Part of a small language model's weights: 10033 steps.
MLP neurons of a small language model. Each row is named by its layer, matrix (up: input weights; down: output weights) and neuron, and shows model dimensions 544-735. Each number is 500 + 50 x the weight over its row's rms, rounded and kept within 0 to 999. Numbers have three digits each.
After each neuron's rows, "fires on" lists the tokens most often at its 100 highest values on Wikipedia text that the model never trained on.

L8.up1654:533529469625548468525570531563552499564428462492506483560487534537470511499551548560433401502525571400503484533456429458416520447537460554446550486426447460515479464515532492517460419459384477471450471407458459428581477506491551466534447566530490520462469408510511482476479513520480514480507468507493490547497586520510491478520559541482579480477484509468512408520446407433457401521492424541481574527501491551509525462574574411605489446496561514545453509591524433473496538517541409571516442487500443612492559418403470552487445490605527551455508600566434540461483477511487514465
L8.down1654:499500602515498531513521449505600588506482486430466450479512433527496470493504539547420643465507539494517652576521527445431548501567546472456565489568497435570397523511520431509533468509498514505572548471459547448501510474498576538475481502442502492629496497565499504487572477523540449504529544504514465502541453472455563483486538500459534496559402482481543529517438559524424440422495414477459425532480467500731514482413514488393473455418481577527522536467560636503536614404545538584542592486551479455477497502451452525430539547460454467460526530444525494485463440492521466572
fires on: " a", " |", " A", " ="

L8.up1618:558481585431498482480538491464461504457483449507534604520550561365458520497467487467543508608393383513469447469484407509547540510502441534498487500589505499503536568455543523435505539445476498412630491487486516452433389522565528457448503527530456518475497542488549526464429454580495511494440473524564517531407475477589446472578385531451490514411545590547506577430435536497415538555503499475543474525441559443561534449465474527502465555477500583538502451493477458502460554470516440610539427456505541551523497413541523499441492480524540531597545538578481452579494536546581463511
L8.down1618:535567476494484583538491505479502536469530541509455457462581476420574514500518525458630465500444454516489400442537508599522504414552463496452478514571487416511505557465400464599517432468434478496477524533443468439421478525486590617490530526543414486430554504555513518500487434460509508476477498482451524485469526435488543555350550503431483490485498448444547495493487506447538520489552477466463440533512451508857552504506446542541483519459526439527439588533542494469470524471530585550587421491584450518442462516476464414514566537458564540480464451486506568529483471521488566510
fires on: ".", ")", "\n", " \"", "\"", ","

L8.up2704:511491525499522488511469447473494477410500502526593460481434514548476528453515508394536444513564461514455542459518461476530495457406425474586480500482459502545393467556409519464523466463435568501572596470474459467522470486539573542552545456526544515508537566515577401532549492510527462459567531491453502524461505528467501605452508575483564450527525479477389476481491466497473442502505503456469474480526497502475570501525486390429523487537561532510483526466367487418468506547517514464416428474584481490513458445452422379514518503492465406526479512476561501487525485483518474396
L8.down2704:493435513578576440564469517555436475563547499501496538538451529429597454457582439517578587637473507543438482450530469539447492460552452445534507551485525502449547482489567545483480517612498410563429489541506450505601686516502432472417510531456481423492525450572477560498382496537544501579462461503521503550559490471516436544510614585445435503514508465539546508523395497554532512552525535477531523536520499446596421466499448589594509512526426549497476485491530471502444480555570514536479552502384427485526550518474575509503454581569494523534464544618480523467409583599511529505
fires on: ".", "\n", " where", " and"

L8.up1576:521565560448507551467524501606592471484487516540538529517530497454460514478448517554514563478449524493441438481561516474545428516553497511512541513537492563476422476434542538528407489557432554557476475453474527526562477593530475476475526439456404512505490522354490510379501437540512559461532501519441550535470477529469463397494524630422472513487451469500473531505416503457509498578489475512429505554498514484474417497464574653424532514480501429572502515537464403428399506506507402454557495556511494610466457490513496559516438600524430546579573570520432483572571543505514597518
L8.down1576:456435477505523540482510554534543428448458567467461571563414482600472435484575401492601507461393476594494518517486534454461504505505518378478485385417561532451424570499504501474554464585484554496507554524519534529537484449464475475524459503543423522419493553549497493505471553517620460541571487504458454534474532443508565461467518557428502535526469527448554488537380479515456512490491445550607505574469506404658484523329479577481591538584435538558443539630547544389400457467490575559526442454573537516478536502586472521499473485410423468491467490500529456483555534540515536541
fires on: " \"", " '", "-", "\n"

L8.up2996:495536505399520546582530558589438570532364479485466529540477519434525468509475481525416550651510446506562500502554475523476639440529446479505572455394476469541458433505498551533596529480603535486528477503459576501582531531509571498441598556523503386439475524510537522443407491501544435377598503519474540502435551464515510439564526486528545484436526495519494511497493474463555520533530514446580516564403525502531437534485511505505538476422531569498573487469408487526456546493472494458546478452462428489496501556519560553554527429524536389559457575489455479487566516527522473492
L8.down2996:508496483523455409477541489430550480495400555463453492434515485521490530518442442400503453536466520522504472494517534490557480460493472513514521459490541523509561509548579462507475467434482502577463524505499488497380441493453533579523603475483474407436574467564525418472428391515438545474510532446450493432448541401496577472378505486592499514528501539540465501462506463465475488506454530479514516496601518461845579391477613536429485544530404434546475522512445499506495496467551489564530498498482464464487462479466482433466458480547583534428475566483522592567610572572452462489
fires on: ".", " T", "–", ",", ":", " 11"

L8.up2650:602497508443589570515554489531501442472425459611506525453551486498494451523494468421457538539529553488417501496541476553495409529537474459487545455546526456558497553562439510619538501485565607506563443445557538515434525509503574440531517590472570553475513447447554564460457517487583525352484483583555512486421608498499430402528504463496520513472429496579499481505499504496427419432591492529502529539514434496480507492432493507419460556431542481518511486544500497524453482496553460583505452472550526499485485518521416495547482607523475496540423527538562462576529403478460474421
L8.down2650:453524586613522528478572481504554488476437466544584609393480505523464589511512503518535463626522561412446495572545474521506503595578510482554504531512523525478526484406467503436610565542499509484462489477535462494472475509436597542466523508666490513541507499460443463548438524535519551544491426504587511501517528478529490465481483525524556558471474534473517488505637609567455492487589480515475555436511509529704501510492503484441575584535601459465511609487366442484594496423508538466502477473461546468433481538412466516534443489477546554530479484494458463578505455529578438566
fires on: ","

L8.up2100:515528526491438464492444557532526442597444493454483578490420528480547506514483537473523453490494515501439544437487455554494462473459481493458537473481559515450521482499457403584519466520569639516483445541541489447456514588574548542436556514438469559417467422450436465460484480512521501531547503567459425673447522522632435419473527589537487407500506427544473503608467602465462532490483440515462538487523517525503490424476544567423556466417486494469581517545470546449446560480473531564482514491491511468541492483445451559476441583616632558447519500564475450457492498567498522419
L8.down2100:524431544517556532439591548508510495493423540547575465431464499480467453482564504522473496595552534503492514522447538475540567413547508463498505452449555537516485513427529505432440531494460511494567507536472507553458483435481543512467568401439619511603522510609472509487546584445471471437508534486384492482443404501435453481518499494525446534508455500533517464467470517492526498561511501480594527534470487495790529540502455579494479482488525449468552466496515446502543470542520458483531426511544575575491441490449440529556588517526499483455595542455530471577455460589434472533
fires on: " |", "-", " K", " a", " The"

L8.up1779:471510548474506518531620522478434498473428626454511472500491482421454553470507512415516425532392492517505455527555533530576461421538450527481541399423566528496521553500505529575506571504569520587476443440464514516493402435522550639478615561550449486456448532494475513430490403544556497394576501510527494578407501555496434432450473545517533551563540541508550421511541455540552554490504541418428617469423486459547513520428471478481601543473497492570670493511441549416499526475435509459487430431524538575512508500444488529477471537518503476482487543520541472566533583547628486428
L8.down1779:475544568506509388540580496476539515523419411507583583491627456408544438478550465419603430518492498492539472460484497494513527399510459539469532426467567477482487504586519506476483522479465509581475487478537555428439407473538567511502529516443489473482541408639519534444519494585509481429539475523563452565453542596530464452390435550509533531511492438524452519509458571518501455511501517454398534537516429484796525503446570640480501473509469417452578545504432507409503530546454554556531580472496525479538513481462448493480357493573558583547512479458517509473434545592514455479
fires on: ".", ",", "9"

L8.up2242:575494557554524509458550471568510558469539508531502460489462464424568544409394533444444514543482506450329644522537445568569529556451500499529516537506440481434459513474594577426474530509613581520542448440422531556479529558499520440552515478424521537464466572532516447535500528478471481572513517475526531524498427519495461472565448603581498402379466430509474466475418537483445545624523546399500473483467454453499513453523552478474476510453429481464512522481499561448592557471525499501363422481553572465430505537498465549557563528559406587476502491481516417539540561387459608501
L8.down2242:495526393520446493402488502464448461402503571530509545633489460468471453474468527553430493480580631431436579545456501509543350477502541524562369473489516573442485504511524441570495509491465571506518611606509603547584458470495501593535494368489569453473518490453419502535527473386437383492485467520511495511416552497514522537430533480486392564466541468458584517509433518488444431545486528494423459497545442535666493539504552516408608544439551573445523523411464443599482505431461539419521460513562364452501549564485578436470558504475533520499512538481600583411491580498416449468
fires on: ",", " English", " c", " and", " on"

L8.up474:442443415470403547408592441638491532448395596563488519508541522424475541442563571541525499505475449529500418460460397534603501505534464440538502490468553524413459463509543479514532552555436438418571387489451465489487531504535424536519505520384530478502462481509548555464444429497484482509472550469492459499513492505596511528601473535410496460436409518487504557450565489562469398539423516510480484473464534524497550520437478551408438550450412497532571482536396526347499498434430519556520592480525540461523510474467500527502555457542486515542478552517432460517536565421498449521
L8.down474:519510539486574510577600497483578532512544623591493508548497476428507462444452574459645423477471423451498497484502548606578528538457490481510582559451503505480400531507401430564469554507423569479566513477514485516528437522469517506458508449554562591496502401490491440579434467578527388472488533476484469549455490522482538455576421468584453415504457470554463438496424449517552431462508520530527532497476545562626495513397552497492571550611503527455511445516410493478495501518428506524495541517476402491437622505521429539555482415598420556575479474517495472444496551395561466547
fires on: "-", "ody", " \"", "\"", "ion", "–"

L8.up2620:547463523492543563479536523583535548489445537465498583541467541458537471518480450491584514574499413517395442587427467546481588479543470514498613476580533505466542408530513511486495468588469537449482496567582528604509469466585568581542492538490467393501558485533534513481546444522652488465593456459488443522539531457480464434532469437553490449445616637584448488550427527422481558598522503417439480441449491465493431453470553398530433527451487448438462472573496528493350490473489570542455533551516450461388435475554521531423508478500473527506464591506530587360469624444541484464
L8.down2620:550403481463568438491501485478523497456430522452573495507467450433525523505511498512659512498552439460505462486461531504454481484534515521477527513583477513472511495505479555536490449369519392570432552504439507469462575454521521406492551432459546429503543523465470448590435465500517450510504516417543487463504559412485570457512510492542506517443518469475552511509465428452527561458464532448623582558440480451999463467463525490546492626507582504431549469449470518524531536459527512512483532480469554516521470468564532576531475490479510508509453493433545414431520524497455472469
fires on: ",", ".", " download"

L8.up1075:614450543537506496472585465523436556467416528525508589457555473448481503524475470480517463547510488565464583502480499532537510462543461455546504488451568498462474518438461514498578496479539452521515477459492561579537545527514469413549509472428482391566448520513427555411546465544462493377599504468454511541513458495549508374508559485610473485460476434428499484432487484412495429489457542435532448606528493540460494576446573559479610459504549436482487492451470560497537531491508529473476419465517601474463474461455451488490489458448419511490449451369470547521550507559528572484
L8.down1075:451471510575497565479593521491550553476512435444552521402493437475355617495544572501560435436574435483552531447465499468526497516523515483462487454457496497375403476510379416572555454442402411486551456508461396502475410496535492479501499541546494541453559483577476535461460458552495443499568562488507368594554591461553482568410455407464520533506466562503482472437514516465584519562484534446545468538529423588629474528497498485482514517458509559491591537482570540580534498501562530479570413508528490491489544433499436466511450422486521492451527454468509513467437479521455452551
fires on: " and", " that", " which", "|", ","

L8.up2885:530465494410509467609556544429469560516484462562552442508544455516503446483545453464511566514564495495462526441527438508432516470454497497432574497557579497530498447550493420462615585458584488378531541369572508430491510449481510504479571464483444466479486509498487450517470431542513518353525617538447583509341513477416518470512532474445485595494511505444425564453579537474516533510471511477506503459454455536514472449516446577461551520464405419477527554450501524451458560502546528504495499485558522449494559584463517526491522489504492495531484513493439487530518459431543432501
L8.down2885:395569514613542422500466605577469525517496525467466533473489446505502503487506466544556480582476585481511500530566525596484577514546502511554547474451474425496496460490521452480539502613537463594493453482462536576541483499491517505453504563497498516528435470589492537505500600469475448537445463525493483556484451536453431443496581447514391489524530477528512478505481543597546560555516534572525537488535590480698506504508548527544500518443545529471483467507506511442554471530577485615472530435460487498500508520435498566478505550608536558502476517524397454427406586562533515549
fires on: ".", ",", "\n"

L8.up1355:545455494547526545622519448528485592499390550425519464412508514460430474484551523574472460570434486481461446538555491548462526511560498518485523427438618548472568342474371523600462458537556472518481492423506536436467466514531482516486495497488519488420525515440473556487456461579551378427477492422506499469407528530454469492515628503522488542484575478574433547553507553475510583515527438459508542466431545524552446565374481523481544550414469554502527545472465479521496585417522497560543487550487534597511439486541484471491519568599515462418506624510477444445544634491597497413
L8.down1355:454597465442517476575495521485454456480439510462502579531506520479480476577541502436558513542490471445525454529451505527577454437514495531467546490547479416528431470466482536450433500495546419629410497438492492443397564534608532499486529510437519395517580475593543523515464489537493511519477538481551431416416541516526530463423577548538562522478539457548500476572546488502470476493556552472483449497477515382962499429473496545433505484495476643476486559529555503481462543506542569519605446486492456539529425469518531511463468470439601556492455461519491504547529499508488450478
fires on: ".", ","

L8.up1646:522470515387547481478478590570576562425450457453590486486533479518470414423482498486459522450410549389399575520519444561512612496533437495572510439449534536487491349473507522426542491437517508483646430485503597529454448525500451486463470500541447410509520551542619580416531516501468457506624508417452580583528467554467513497549434600495524486519438509579516477558481487493378547500494448405530527503454416526516479520495441403554456497443557562458471492562372456500406498577503458464513523499527435488410461533589460512525495509494474490537585496529423567486522471458495567550
L8.down1646:521473475467458463459569431472570516490493504561520482505503516491534525459472502508486487580483492418483543452459486566534574395536566517492431545444483477495496517542419512484496526480538485508468603480413509416512616441457485520562490619565479526492524432528508613598506608494554484575491470496520537483465587518429541439523615501524405527460557478414475498453503485460406444620543616465520477437410510539885502358486511506597508430577479494432504506576496481488518522467586457465485417478497448526488510480503443400468524473553563405448397452512459433410515483427475519451
fires on: " the", " and", " |", ",", "with", " by"